MLP neurons of a small language model. Each row is named by its layer, matrix (up: input weights; down: output weights) and neuron, and shows model dimensions 48-303. Each number is 128 + 32 x the weight over its row's rms, rounded and kept within 0 to 255. Numbers have three digits each.
After each neuron's rows, "raises" lists the tokens whose logits its output raises most directly, leaving later layers aside; "fires on" lists the tokens most often at its 100 highest values on Wikipedia text that the model never trained on.

L7.up94:177142163080108066184114154128182108179146124088150120146156097099157138069080107145099171154142144142149142121175178173125138123101108178090147115140115134070124125157134098155099154100106168122149095135149115155121131135177136096120166114092134157079152125070092145126118181140129148138171114150113118113072080096045126099118172130121110152109157103135099089093088160101167139069141109137129111140119138097166075078125188127074062108157117126150103136137116124152171104105196181068075111099092151177128157156161115139099125113168105117118112103179113200115178152169135171078165133157097145148154063068126094178133105174093117194165071100134191090081105156140148136104191113073087150085061151082133130097126052145122090111139186063166144121126118127147087092131084086
L7.down94:123123087096132199175119168176116107124114105143149153102113173112068129080146144159161094143143114150097128142145138128155138167089120171136065118123104114125133154092114157144118109168128122090164033095104149142110128127108121102165146062162111117056169121183110129147152129136121079152135101125136125087149144051133149185127117066117146143070123104077071105144105216154087159115185053130166139069067144153172095156126115142105133169159078127120132140097152134157097092117205131153180103119180137177124135171148120138092174137118125134122139115102165132151118187170083091164092104097139079157120119093145131157170208095121104159172142139097095076068066181120151111086150111074117116085172092126099127060177161149138158113111108070087133153126093085151182114118084064
raises: " fans", "ais", "bal", "ball", "ware"
fires on: "\n", " ret", "sa", "nt", " business", "itt"

L7.up950:136128142096105186106127099099141090152172147084103133042093048211114174131123122104138047160127148132091127133164105097130099118138141137074126145150162108186140177122108112103132072118132119102101139120070107110116077097097095056156126160093054141113165065139124168123141175153131131115181166106137096158163068095145135075075081114123095130079124135053158044099101105122060182104151129122153139152154098148112141147172130137160107098136133104151101099146152109162113059134107118138105117137102142064127153081122119106060072156119145196177154189151114084163104101115167157110107086160129098088134126112151122125118119120127126146165121146130110196114061144104132150147175114170131115060104140101133145105139149187127148088142112154115095131073145125173198160126176065
L7.down950:118154100158180076191147147080109129125168112114102132135080083124154169155137087086112144113147140203121136087187082096125131107130130114170165099178142087150159159117117106146093113125126132155104133136136135119117167125122083169077158107127133118122135137130066079118094133120167148131117151076130140188140122192166113141115118080099081128155174186146098169080105095101094133133106153121151127106067104156158121104179145170107133087154130120146167090133135116123153103076117101076197137149146166115149126109127166039077074124161159163137128125123229085094119098191130118150142147118185107111153118068122078124149115132066094132122038156204147108114131154135140145090166093138123132096163105111121138071141051140088158110156078213198132185163166164152093124093174103
raises: "ground", "cest", "form", "from", "han"
fires on: "-", " and", ",", " or", "pha", "gor"

L11.up921:143142127089132122107162108074136190154102156155121220158169119156192122136172086118120105111110118132066171122083176080161067101105139136144149125144176156141093133107119093134160175094087111120143128081114179095103131109130127158144141114128152138095117153121160130142142124117120112137106116133091081153148161058140013103105110064097133164157129119139083142087122096176161112122149141175127119141142144151131139089070160153150092129181104159117182135065074146177154171112104110112133136169139127112154140153071084138137073168164070165082029122124116178088119184093099146091062121122136164136095134087143097191094073148171103138108158078102092140115072132181074129124151070118059128136101143163118126086083073141077079111141177216124134129132156148142096204089116118
L11.down921:120095092084098199069157143077139120101099035114124168158118182152154151222109095077095104104170175150092078108116113168093081116076138140143165151081122163103104095139151163133073197130196162097104152149031134095118110177139102091087150103113139197103112128142148132106142135129133097136159142134126119088121121134169115117106079145107169097118086087101122119143103093094148146109120110154116100080134153116127129088153171124111104138118091147124146175121089107104180142121110107111113109115047079121152167113096098103128149064074130166124122093132087151132135167136087125082163213175153164197094066116103166124083134123126097128078121094104116181135181217154121167159127155149104153133124057105149100165148162134122097043095140196116099103165076092086110127094109119
raises: "\"", "”", "}", " influence", "he"
fires on: " (", "—", " \"", "\n", " a", " mis"

L7.up634:083157094133161124109149218081193185137149068175089112128145151112128129129150140107160179109088185087100114170124119053129112108129101128124159090087072117121162117117175105097133116062109158175134133102141177178096177175143125192147165135122104133180153105083110118090123125150165140191122131136117147136131093146183067166090162066089109161174073145123129125124097148148166138138135163178117159145121110139055135152183086171132125103104135115178098117185171138124113165174125130147082144085141151153109091117086146136096094114199116128126205136131186121099103184137097072111093130072126137156170085155115123051123169109177200095138104089112161141124144181113053134112078139151091082161111142016163155158142107079132137114170156141119161082114071138116141104137088149
L7.down634:122137080184133142014127178121154155113125100163068104138150173048125146105167167133117185086082125107105092194073148106136099158130108113052114113135084091128123157090125038119184102158102125136188127135137176120127165171133072103150139097120073125120151075104108126078134087124135095142116138152179109164141165143122080121151141081103096147163112161098189114109130137158187139138130127113223077053101084139121075070104053127141098168144166108223114162146195118119062093150139132140182134104094142195154130057106131077100096106133073150106194162147136123145122159133122138093128130092132156138096159150114145121149115148099205119108100188138096154062129153139090100109118138141185097161114143120152127105109145160121110081112114122089102192133094052129071110129101056
raises: "=", "nce", "n", "ns", "ual"
fires on: "="

L11.up1505:118090120105076092093095138109125155127155150073112085102124114128139232116145145083216113081107124112134108111119093145113078070134144166182150076125106135125108199176161127142137134141155115160125135117118188032140187117104135102153117106146097108144160110091091137092126148157133138135123210103121095112107101158119119165121149153092088110094122150121149133190102186130100152127146177094154138175142113133086129079089137157131129022146146108168170135127170157147173157129151158197162096125152138170115130149059069125130107088101158133138108217118088180164128114126115147184121126086138172082090093090124138174118103122104126148109124136200164083120105147176162074111136162062127053116133117116116159162123092135169123148147178110142119143192118074138116075131090153
L11.down1505:155126168197040165133059215143134163161107096098115103129153105136192118149146119168220118077084093103137128103133080096099114107163085172184121111087111172153172078125099113161122118078036141142107159037133161173078055085125210099167111119128161091096107106121132120114108127084066148121104124127057151126111113123088119068095083160062115097186133141109138091092088113073129134109192107138090153104143102158082117109122103131103125178151155130137168100205155103099094149144088081104132090149139152124126173138141147142108085181065170099120133183128096187110134132184090157122129118140110171120146105148111133112136106157108124175085149127109110211140125174130085085111164128173141103072146117161134136107111139122120073142136103100176098163107108142109113143095034133
raises: "\n", " and", "cell", " provide", " contribut"
fires on: ",", " and", " could", " did"

L7.up460:070128111150105133142076073142107148084177122178130113167123101106140121115179174119133106123157131102151169134138058144104113192136093079078141143155122121144107205101133071143082136218130125131120106101156128067119115131156125182139131184211082178115102151117182118156136145118128097108142098092123064123104111121118142117119117090109128123106120127155106168089120066136152122164189151127104116142116098125095142129172099111066100064157119180066120093102119069166146093118130223073164078117155136172048131072163107163155119118140074097145083178155219182177118112118173153178149109131098141156124117147124066141139115127170152129118135157122189163126180136125144118096148102130205022167174160136135133153171110146143137117071093115201171128159139163143109126159147123
L7.down460:079189176134168157168076162131196145139130132172100136156152160153087107138149169132165147075063161140113154162039101146131146109101146128111083134149119108176125193124134128173145145169077138148105083127137119123120116152138117080139138111167144156065112115142147092121170118084105155121151119149147121121109100113108214068085175159115138137139124159142115198137094156095116165187103134116169142161132103138040133097091090097148147108113106146048084092119079113149120076090178078087098107172110091156109121105092110204131130107085128139134124137205134095145095066158126090098142190157092136115142123158084082147125153073157108112131142108122106129150137100093184072094161102133128123147155094120102118150144117099162119220132151140161113139156081148164051107185116109
raises: "ist", "ine", "le", "arma", "ord"
fires on: "ti", " mo", " acc", "ol", " conf", " util"

L7.up15:111139189169138116093096158104114136166172125123138113105151084124109129131091112107106128187117156070112181162137149125143102125125140184164129144113110133127172049168129127112183146093111195091131117164126106064202147137207083123146120106083163116124102140123149118169146099145142174129125112085086128124122110105124170135157103059132139152116128105181108089125012086162140152133163056131114090161143163095167154088087174148135087117143083177084186195141196146085145160123101098120135152063141071136093190116139121209107108118122172108122157115163097149111095109180077102149197091121146140093106142185036086113165074104143136112103160130184048121155101111187180136112153102151168118080116161108136144093092073107078085083168111122195149085113141147088109134178123103
L7.down15:111114081168158128081082081112132147140082104116161124108121138109163155127088115119221105087125136131097135113106142189115179114165122132118175161099102137120099115142147134093094140083181132124087147079172124129149169181121118185203145154133141170118127114106107117152191174096171120119110053121127137094094124122146138171094088155106189180145100040132145144141161130186066200106117103115075111107140185158154115153152215119079177117104125099127079115075110152117184114143143130070126092108129134165151113122147152131123148127135124130124141076106107182145112113121128094071150142129145111124107121132151127118090099160110127138133152152107116143152131157116212086161154134125127146126116196129121166108074165112122089112130149131144180135164151107134109157115097102
raises: "up", "ing", "out", "ues", "ung"
fires on: "s", "tt", ";", "mi", " |", "itt"

L11.up416:102141137133108173171139144140080151109180121130126138119095138137142191130130166105197161136108111072101148153116155136096173151081148102079143144117089113158120125135137151182114074124123114147167116085143143113107143131080158083124106124146121132173150118145059100085169143092162103100164171157168084125160103144115116098168109134168078107077080181109119182088152142101133028130135135133135104140111141096144143066138110082174147124075100180106125145129123137168132120121140191125141152166123091205133119144136139145131138104175076141098131113069087092141123118183083111180088132115140130149125181097128153121240060169104098157120099144126128082133139109087128123158086077141116111141133101141148120119137133194199154134098167163085159108157176119078083131092101137
L11.down416:163135146184142147140150129135162122138138153158128090115147165071096100164127101116080132131181132135119144121115154174120099105122145125161171113139159117130101150153136109151127104074060146156153064196077121140143121165084116102138183100144119114104144146145122139153124103106116121188108047061103109115127100102139148159097171102159169100156150110104157109109103126101149115092143139220119107119109154181087155156106217229184109071138140160091083138144056146144094129146130156097132117146175107167167109079160132050174164148075169202131144172137092130183175144115113110100137127124109136081084122104158082155112099149151149155159089140132094057106149084114103107131096155081195107129124131146119177145093150137142150092114161083080131120145136155137066106116130168
raises: "s", "tain", "\"", "igi", "obe"
fires on: "'"

L11.up969:197189165137108126116195087114090155105094128089142066166170142154026127174102114138176165126091110107099136107167079090150085088131161116126151136088080127122176167080145121122118153118158113120096125131168098181061110130129112107158130084104102106148105085137183141119088113103103169156106145086158155167142095088142138121150119208129138120123137175127190123145134130140163151088139080097121133187134142101161128090077125145110103108121107090137093152122102037162086072162126133172110138126111141139092130156164143179160132124143079086107138121092144196119129177133081142091142101102087103182135142173113155128119141108155028134142089128114160117107094120139088095090080135105085100136150058147142179076109133099159131168110124096130046175070166151149132166145135111
L11.down969:161196188162127077114130161082149147117158187067128166135185119110122172138173145131125084129156110127185145137132139128131140160188129168113133151137097108181179123142173139169156084101128121167161072128101067162080112122132050116105118090157153083119218122165091110126106130089151124165132156168155114062130129111136078125215132171165093159082071108101077128212181088105104075130182160152124158064108148129119093182050160151098156174111132183076119131112120099167092084107143155091120190121151154165159112157146063119122111114099126170170105155175085162106122114138125115123162134107067126134128128152119151102190135093116176133118147124147099135141170125146060139099191157089134093140134148138077135100144059105105145140144137107126125121093090141146144083118180132
raises: "s", "oint", "ots", "inc", "hip"
fires on: "'"

L11.up1964:118115117124135144120061173052049159094142132138130110119158151112125116105171082120081146133068113119129131096092113136127107139232116094119085111179114106092115166073083079027195131165119130109081189100137141100117122142168138143147105141096128160099093055113115092084135199148108128127097147127144146147080122154172185188122171124131124121146059148121189111081098118136144118151093087161113101100125166114078102127094154198111135218111193090151142095134187220151141092165159132126169155093175169128135127115115144077100164114146104101121131133123143085068077145089127096183145146085144089127149117142108125098116163069197171143158092105112096143143126167118105144118074109103151101141143154120106062106182171117121107183160169094128125140082087098123145116105141101
L11.down1964:166153119170056148097126156116116065135053106129141149083119119126064079192124165121104138079056139144076134231092183099158131137132148188138159111149126150141074121161114114131148123119123090133115146044137124166174079128157180129163094118171163130144134030073141118120125084148113135125141124115090133090139101122114176144137120095159176151094196099107196111113111147130139147171057160121195073107071125119187120093126083138121093198182178166160145080078137124148113085145145128109176116076138139180146158088133154064102126118192163080172129171099116111136145129127081081190107158090142122147126181105113166097130175138086127165139126092078132163102174148143175103148113179155161142138094092165130146183107111070115132158094134158141098121098119043141100142109173098
raises: "=", "op", " =", "ace", "ft"
fires on: "="

L11.up482:072130144114159140113149104080140140096155062092149128079134149103187142129084115097129122133115068162149145099128152135054086168129149073098152140096155105098067138151125103169134140119106106125138158116149141183097143060118106101107099142124139135141122169059136116113176080072108102101108126161155169106159175075138120147113113113084206171123155117146095162087156165137126153149079191100149102103152137141131144097138109158135166090113151188118146131063090174126088102139093129087107156158136105156094099103157162118113164074113173178111161113125058154137086166066141089093103110112184139196125148091126146102141075123051145156093124126105115089067163112161095158147090100089153130206103134171132126135151123166084083180123120131093167085142159122091174109152117149
L11.down482:115151159136100122149128162101115130139121106132184115172177178146096115255111106174116147106132156098115108119126132165092112136106133113132143100133151206126125138099099129171129097132156123113117152096132141164152128150170167132154113145148146116121177113104132108155150100160103183087159081109144156141114155127121136094164113115160115106160071102132135071081164107076110119166118177137067122074097149165131087097129179151098108126151113143080150161144167145088080113068117138181152122191080181092120219130148089152159109104119123132133130138092185164121218146084121092100099097137104093101091123100098162155155216114118164210183124160091119083077105145121172107137143049122182168143137136109096178135137117109119228095099169166111158093134125166106168161167092125
raises: "S", "ES", "E", "EL", "ER"
fires on: " (", "S", "D", "P"

L7.up775:131148109140137220075102130169109136087116120113148138150139180184183236110151109121113129095118014105131127133125171152077126177148157143066095118067141079209114173192126129117049122206159147180134164117119111110146096153161101123105145140162214156097140108132148145132159085166135121161087169128132140117116105104151155116117110117113156120111129128151093091050132143164145148118066110159110030109119121164146191148119047130123205153142181095093140118115108113122146157096127145148077166091151116109145139063133172148168137159189095111115132086192119080123101172133071076095079102130115144126070121095107126124106188137064084234132132177140104062123115186088142159158123131147104100136159152117160110144176163171122103200138141166135190133119123158170162147128087101
L7.down775:112129113132094092163123174216117103135072134185151072132067144123145169130189122124170141160148155159166111114127114167123124135062160144130088126113121089138094175096060181109094094132165083097097106112117133154164114162138107109119150120154146113137138114143091057139199129109103139161169151167151152093177124103094091114146132163145102099187147114140088138157103140100091174139088171163113121120110151218111076126175099087140128155142090139147117147125098163134136117143148101092146094118112126113107165123076131080123156143145099058080132124075080123187174100025111095128128162134138147107109107113142170095116151136182129152156140102102161075165128124155099115146100105061147165133138143095155137132099144109182103062151103131151162095118158156104075141119131102
raises: "an", "ate", "ature", "ative", "ates"
fires on: " Cre", "I", "ter", "O", "ae"

L11.up1952:075144186138047080087131092093135103094090167012116107064134146119146140130145112152133099165119068100109140114145115142173184138124181162119113123145173136161138134157130140192191155159106150075175148149112118075046101111146142157113145173106165164191151166177129139108128141146128211140136137096100147095161093171137097117138101070136114132143142053142116123091146112145109113107100166096147142061107151127114135132187119117141122160076131109166144132086135132131073109146114139100090109085156099149097145108112085165120092110161123156187171141098088103182168092131113182156138164139139183134101114092123122150181137114113081195117131144074133130151120153141156091131137115104132137193081115106083165181085139124178156132120136145129106134100100130130133057089149104
L11.down1952:148129159159166103117124156172102082100119140096126117088231157111069130128142122121188134156086124123144101153114103128165111178156147146126142105152207094167122140159084199125128176112106109107142154127149123147100113143137202125106135132154131093136170094134207085053109116069120158128101155136132147104110109113167081137143151140120050105159120150128075109098111163125125168146113148129139103148103142125107094154092110121148188183095046160149164117123188110100133100151089104094162159135102133136135155105185115160117142090112139123099083103151129137155180098142113109133100195147112146098140150132137139147109143146148113197124119110177102052182150138135129090167163150162132110125095112098117144050097096096103129095092152158107131110098132120112156057152126128
raises: "h", "hed", "ted", "her", "te"
fires on: " was", " at", " (", " is", " married"

L11.up574:177114124103129077118157092053118148165112145164175178172169129123116116121108150080100152122187163073120099187088130116102100119123181149117131078158179131028168107100120076156157162144116104137080133133141143144081138157111095149144178159157194150108107081130138104144132128182130109141133078150166147100118145089156143111140083133081183143119157156174113119162151100140132165140174126171148140194117110155025103136143162107126135109090157162167151116147206123160066114084187084107154161148161133096113074134152123114136161069124052145143122179148077157144166140105175133074106112129143124174083125171180104141127077113184156144136142113199118176151102171177144141132089137169135123137148160085065134099128125163125135111123117157143156135048145044147167108042156203
L11.down574:154173171110116180131108092101108111106139145111093161111119186157131130193114161122127120159093113178116098118167185140079111111195154145206096161123086176071135208095128101176112191135110172113119141105141130127172170139126160106122134122139185094119156163139088122141087146112145096113182151122106196063174157020131164169169139172149136100139149132128108064195101124131119128152112092149121064137150105108172160118090141113109128170175062100187074136140158137181209097154149137106130145089148141111153134175137126119180093081117157125085101147104105088209096165123117104150189158129131176146181135123052132108062106123134142107173091132109149179162200181132118091162110125145136126064147132159076152113072175131188104146158115091155156123166158155132078138144165052
raises: "-", "”", "weight", "\"", "C"
fires on: "\n\n", "\n", ":"

L7.up480:149114156143097140112167105155085126167141124064141151039141057158145131128165163098142152131112117048124154095125118098140115161111124109133151104134155119094182103143101112190141089103088109119139108061126159122125183139126124180107128138198085068076104121148065097075159143170119117143162072117165111092140163115138140140110109145106125090157135148095136139118136120191135163156137105138135103146114035159128145129126089160148152149083058108108114165120082116156166182205171125133147110090125156108144126216133135120168125154192088113158159154140083111121123089140164154132110125176137077152134127130134097174162151120165113132123177175123131116093118118136124171133098131147092092122147150098167169133123130074102048100105106089128133148090069183103111114194095138
L7.down480:117130097121121108128133159153090143134143177162135108165115200120146173122147153119161120095138141167147143113152148114113145191199169144115023142145095140168086149084192189126138092138113127120159059230155126131119074155149187096133175166068178132148146136090113109069140137215140160105141157142103178121126094100141104133132164127090137149130134154166145058105134130032176102154086159127171148172082137164105103079128110168205206100144126103091133091136156107117110155095150086116127126137128143194146158067129176118157157156114160125134147096154144160128094117116139168092160156113155120126162102121147145156099159144152092182188159096099157086141163116102167114115145126165115139142057137120111115147116135179038143163158103145077101125118155142148147182130166150
raises: " providing", " having", " causing", " ending", " losing"
fires on: " and", ",", " or"

L7.up1984:081135188142095031113161115116136121139071099126194129149117149114151154159129165111121091100150070087134153180193147177149119073115200098139168140194146112134132095095105145163151087150196150136107132115173105155100145107099141044106138113092161135168129115100156127156133168051115083074070144120144095129101111068159155167158108159100146157099118143135085176110099127134149085065139131102134195060123102146164167152097163120140115129144090199096132142141093184181115147110108118128150150168168142132148173123125107139107117124120115145094090125111211177181100144163140130128125149107118189171101091124123100158138128082156106103088131134139093103112148141092113164150095142134109111111093121180106144114184131093128113157109098173134166135073115183182127085134112123
L7.down1984:136100129152111045138128166120144103139145143128118176092076115081138163132130183116154092163167113193139107146153114144099083182102085135144153043111085130137087106094122163124107129173130147102153117081100094176157151114139080162114110147153090148161111132072115094132139103074151126131145100122105131142182101093143152137102097086092127072127149142083123147101100119139099109071109103123126115131152079121140134116186169092117097159097181142096111101069051141134095119173128107112107133130144111090154098118124149097094134178060113152164059167137221165135124121193161142122120146070122157177089114140136073120108135153131112097129136159097078130106140171052105094149136177160092118141116106154086163156191125154103098130148090150142168164136136168168148108158106172
raises: "spe", "ime", "gg", "ip", "b"
fires on: " Ja", " Bu", " Si", "-", " ser", "_"

L7.up1853:119142090166114140139183107117148080127143143141137145154094139126116184154109113101143193128161155130065182157085104092084197131085167131070126112137136166146158166165122149060140150129160139185061139131136135138133128121103161149112130167138135109073138098172140201124187187129152105172110096169115136141048089152054097139145156069147088169124103125135077104150117110121115164166158179122103097175117074149162125115155140139116076138107112145115178160187154107136124084100160137141144138142186144145148097101137104149105220112135163161200177168121145112117187111137109169143091126135204088102149110107127108147069109098154101135121119150110127074140162132153082167155127138161163120160106131178155152150107127154120139129105170163093104147112033131101153168129080071
L7.down1853:061091108165192088145113109113204104095124186095111145147090094132110123134095166097144082106138148143096126076196076189162119120073110139137136136102107161200112081232082156156173109112132170096100164105156123156109130178073158161130110189121129076125180132082123110172130151127163156179104156165070106192153227088127142086128136128134112132134114160102071104145144115111179113091063113132178160174084134139126147174085119192111112144125116109181119143171108078105079125132153144119154060142097112123098145104071114126085140121132179215119130132133131144116175100123129090119158158150086128136133092138172175153160092141125081116076124117057120054159116139107104101121050176126190093123154131178116102162168163175218078085116124125162084157178151133071120119113140184
raises: "ne", "n", "nes", "nd", "na"
fires on: " |", "n", "ian"

L7.up1799:085083125102110154106126118095112082132140140123094126093186164079102137136095080144106117124224107119080171148084145109174187131162126058122120087120136178082124068188101125142116188044160174170140154180126142150105130114113115154114107090109133116085135135104143165137146130157130084139132164168173087143132134149140138138153111173116193100172103221140125119143126138130142188113148101095121163129151111128123160142125175164078109084131097165135115209114155135148088110146137087232139109097171141136075128134195129122077120059093121108163198151119152099157126097139139149092116114149192125101136161190159219139114102161148070149182090086138089098069066060159119103122152163151147107163139108052154131125132082116141108134121135131128197126109133130155164147081105095
L7.down1799:104124136142214109128126101136153164108117119130089119135121100131131142134112102084135101089120140132167069164129166159132124142138186116169130112070151131081129089121134124172071078107124128114084129117096103146087105130061174155200132109068154069089112082096097116100104123086118100124126116137129147094120139141087169149141141164092086127117110129117175126119115144084086156152103113128085143136146111099119129021106114102124196128141167102153117192045113163076089104139143157148093053170096115210154098159158121161161086165158108123151173121177118102121156108075137112114075195133135178125122173156097121125064148144128137062054155175084121132089176104141125150156170162162086071078097093122156186144102113114089150148142101122130139093220169105096156117146157080
raises: "dr", "out", " some", " this", " few"
fires on: " with", " have", " has", " With", " had"

L7.up1676:083112180094152130105110104126122095079099205128082090115125145144114142151071068026114143123133074123136176104148139170141108169140106140070137121110087130171198092206103119155119205126162118158085140117092150142141155133163150178155055138125131211105102075137082133144064107108118152113133107115128131132102130132112133113121124159139179123189120137150150128116146107128115108135135108164109156132070151172122133125126105185136115137116131128094098112119151146090126144158122173146107138126093118133143136135096149130112121134118044190145086182100070170072150155083181143140156174151095067127159120129169134201157162080178090086126155118174144141106151163133069074178099151120180120099140120126134170143119052121134078177160089089156167147096136181134073152092115127
L7.down1676:137079100184168127153158156210117102135133096134120086149082105121145172193092117132113134125140132199089091133133153083096109065134158124117152114105093157131114162128178096120123136187151091132102113121141144152153149135141068128169139115130097089120098165115118108145094138101136179138181130074143092108078158123136163119097081171164114074182108150102110131086147133139134110050099101108114107113061101114175160079118063137111145189187144191073157116113138135095124108144093114133133127138110069078151100154149047062149064109159068179116120159080105140100150155097185149120150071169110099136115127135174168126106141148153066103110145113105129136142145152134131131161147137134123114133128152153123150126121072141189116126160099119158094097188112158079091215102186093
raises: "ency", "ence", "ente", "ents", "-"
fires on: "\n"

L11.up107:149108120161075079122153151107088087094112116140125121162102120112159069130105128085115104206164173125073136148076142067094146160176138114114128146104124095166126101163122133048152149158126185118139144185105113150102106089116152140128138132088127135096137201114103172134110116124139149184104131132112114182144091117142091143130109150134171179111137138173154167168090153122222174115169106114107151116121107117103126113111122129097114122140113161129102140135126120161135143132116109180169103129149147128134108150123107069148121147150132148135185117082044107178122146113136136141149144154105103130028068193075166148118138098106125168133137136119198175141162089155093114184127138089140159088125161137177091154051115136174121152051152161119133163035124105119087078124197148
L11.down107:116105128104146156168178159141109068130099137171139117149168126130124110114140084183121162146143132113071143121095132141116067158143130077148131157140104063127121150134115145136170133148150120110102202146120121177109157129132138191136131129126096150116055166197092121153161079069114183140155117162106071148142116123142134088167091145160099110128153068158067144187144076136135109112138145117101172085154126132141120119166137130203125113157124098111115131109102179180141198150166157170097097141165133227093063198086154151141085171126102123138160107084057084085163164137131135120154080080151110155031117157126119119099114139108236120126144112090177116182117075111097135114185110127151119174158130092140109156156134122138118156120133130114161156084136136148087048128166118
raises: "59", "58", "52", "57", "00"
fires on: ":", "′", "°"

L11.up1550:124097133115097145125097081156088115103106127106151132099075101179105080108103123106121172170130053101017114124121156161157124130155114120103099148093172100147097049135119130112157178060154172075074064034135130109099123189128130137106115161122079154134139139096101152178136108127140122083084173065166106091123095141114177131127053146129098140123149142092092144139074189149129098107170124175146096136184116113161141058135084144151111090166151119161107136139139115087088085142123189130157149134096148154098125158097139131077074062159123130085120117130165070106123158169108133116159139116114108109060111140090116090087161182130099159147135145162106113167138116125102178134108117105155158178118181119072059092105113095154081097165160130117124120151178098189173139103141122
L11.down1550:146172121119153064142108115136103137169100113097100152151123093137081131047047127155133136116134114112114062188141176116080099175175090135115143154166102107135130154119126108121178120166102108064126157172110149087098166154093099131151122091160101190131125204153134118066177192122118108149126112154188122134137106125099166140072081096124138152146046155087150163116092126141122142119161145133116168110138135129116138162111075166141142244198142175159157172138109144109151141140150117082139138164167150190156139125147126145088124157149180137149125184126105172183140184160146176087169125104106103103130129150131112179184171126128140110166176096130157178117192179130103145133201134116104158171096190127109104097126135120100038072144086151061160115129178165146163085093157120
raises: " images", " generally", "over", " specific", " often"
fires on: " more", " most", "\n\n", " More"

L11.up1671:102127186159162127139085086139026160160170165108131127098129108164173090104086125091123090140121103159120130183100141125120095138105111136119178110105118102104123099161183058133121145151161153115148088154127108108105192159139140074122137096173054162155156125164083106134147168123149108146120149126128105118139137111138122156121123112123089205113103100117176102096096086086053103123121056124186071093093088118080079108112105052107184148096117079126176114105152130096157082101097032124136057136138122149107134081135156090083108130071102126168123153149107121169074167128097184123071125141162131123112110168120138147164128132163116145166089164145154147125065143141088100099153148096130130116120150161149105154188146129145143177040110151137099134163135163116139152146103144
L11.down1671:137126140157143131136150056154141174100182135119107132118101158195138095000156164111166127101099134158145154148144126154070151187156156130124114133098123111151131097147112101151106152158115063169131091164126162111117110075110163149126093097128153129149126129161099083156117084177085129108055044089164105162207097131128092163100104097108072127115164170139090149147124151146156121133164146141127095167197095082095147087138150138115110129142133170162097161125103118130119123098106098187082102207147149168154096091112118119197139098151131070150130109104148135162154112119121142146155147084116092197171080135084106077109182113153079121179171111103161058187121138146174123095176123167128099102114150093137199158192136147136133181173151125113195100161101129076110131097141109
raises: " upon", " together", " along", " having", " with"
fires on: ",", " and"

L11.up756:109192135150090121083157126104118137072110146102133094133156117177137076085132118141131122171132125130142101118078096160155100119143154200079079116107145114077129132170160127126174065079149119157115145172101109175096100080075120113143102163142168115116108153136076152061163181112093127081090135111127208117078137107087166159168084178127106145099158124148193111121090106125110061119134092161096131174115153189125108192168109069148125149080119104150178096143124158099139118178093143047105152191139123125131098183126144121200191103155137020147120134100105073115182108097144081121169104143117144179092093083107135108040137112153164179108102120123160107192121093095155127096152126105137159109125151102127131080129075099152137098144117126125182106165128125168111096167130155
L11.down756:112084092148093125077124135143134087171107140058101144065176094127083098105109181126127120112088171116117165101106163163152157144156138163122162135113126154064170108105104154149145109110111145177153098125100128123125103160131183117155095114121187139133165148040090165120129097167111085102150087162177164136168152153145175165110135038195159147109131128083105148096123152120127176163112160125181158041090098145154053097123109189161079132124141078160142120118076122106143136114160133143109141236173133116120126082144171169109125089147147174110136131100115107127147117140130151098103164171144144132055161142113142162123089165068119155180157157083108093142127103167157151122132135098146156118107134186134097129094101107108115079131122106154150075094100126175105117152175128
raises: "=", "_", " =", "í", "z"
fires on: ",", ".", " .", " |"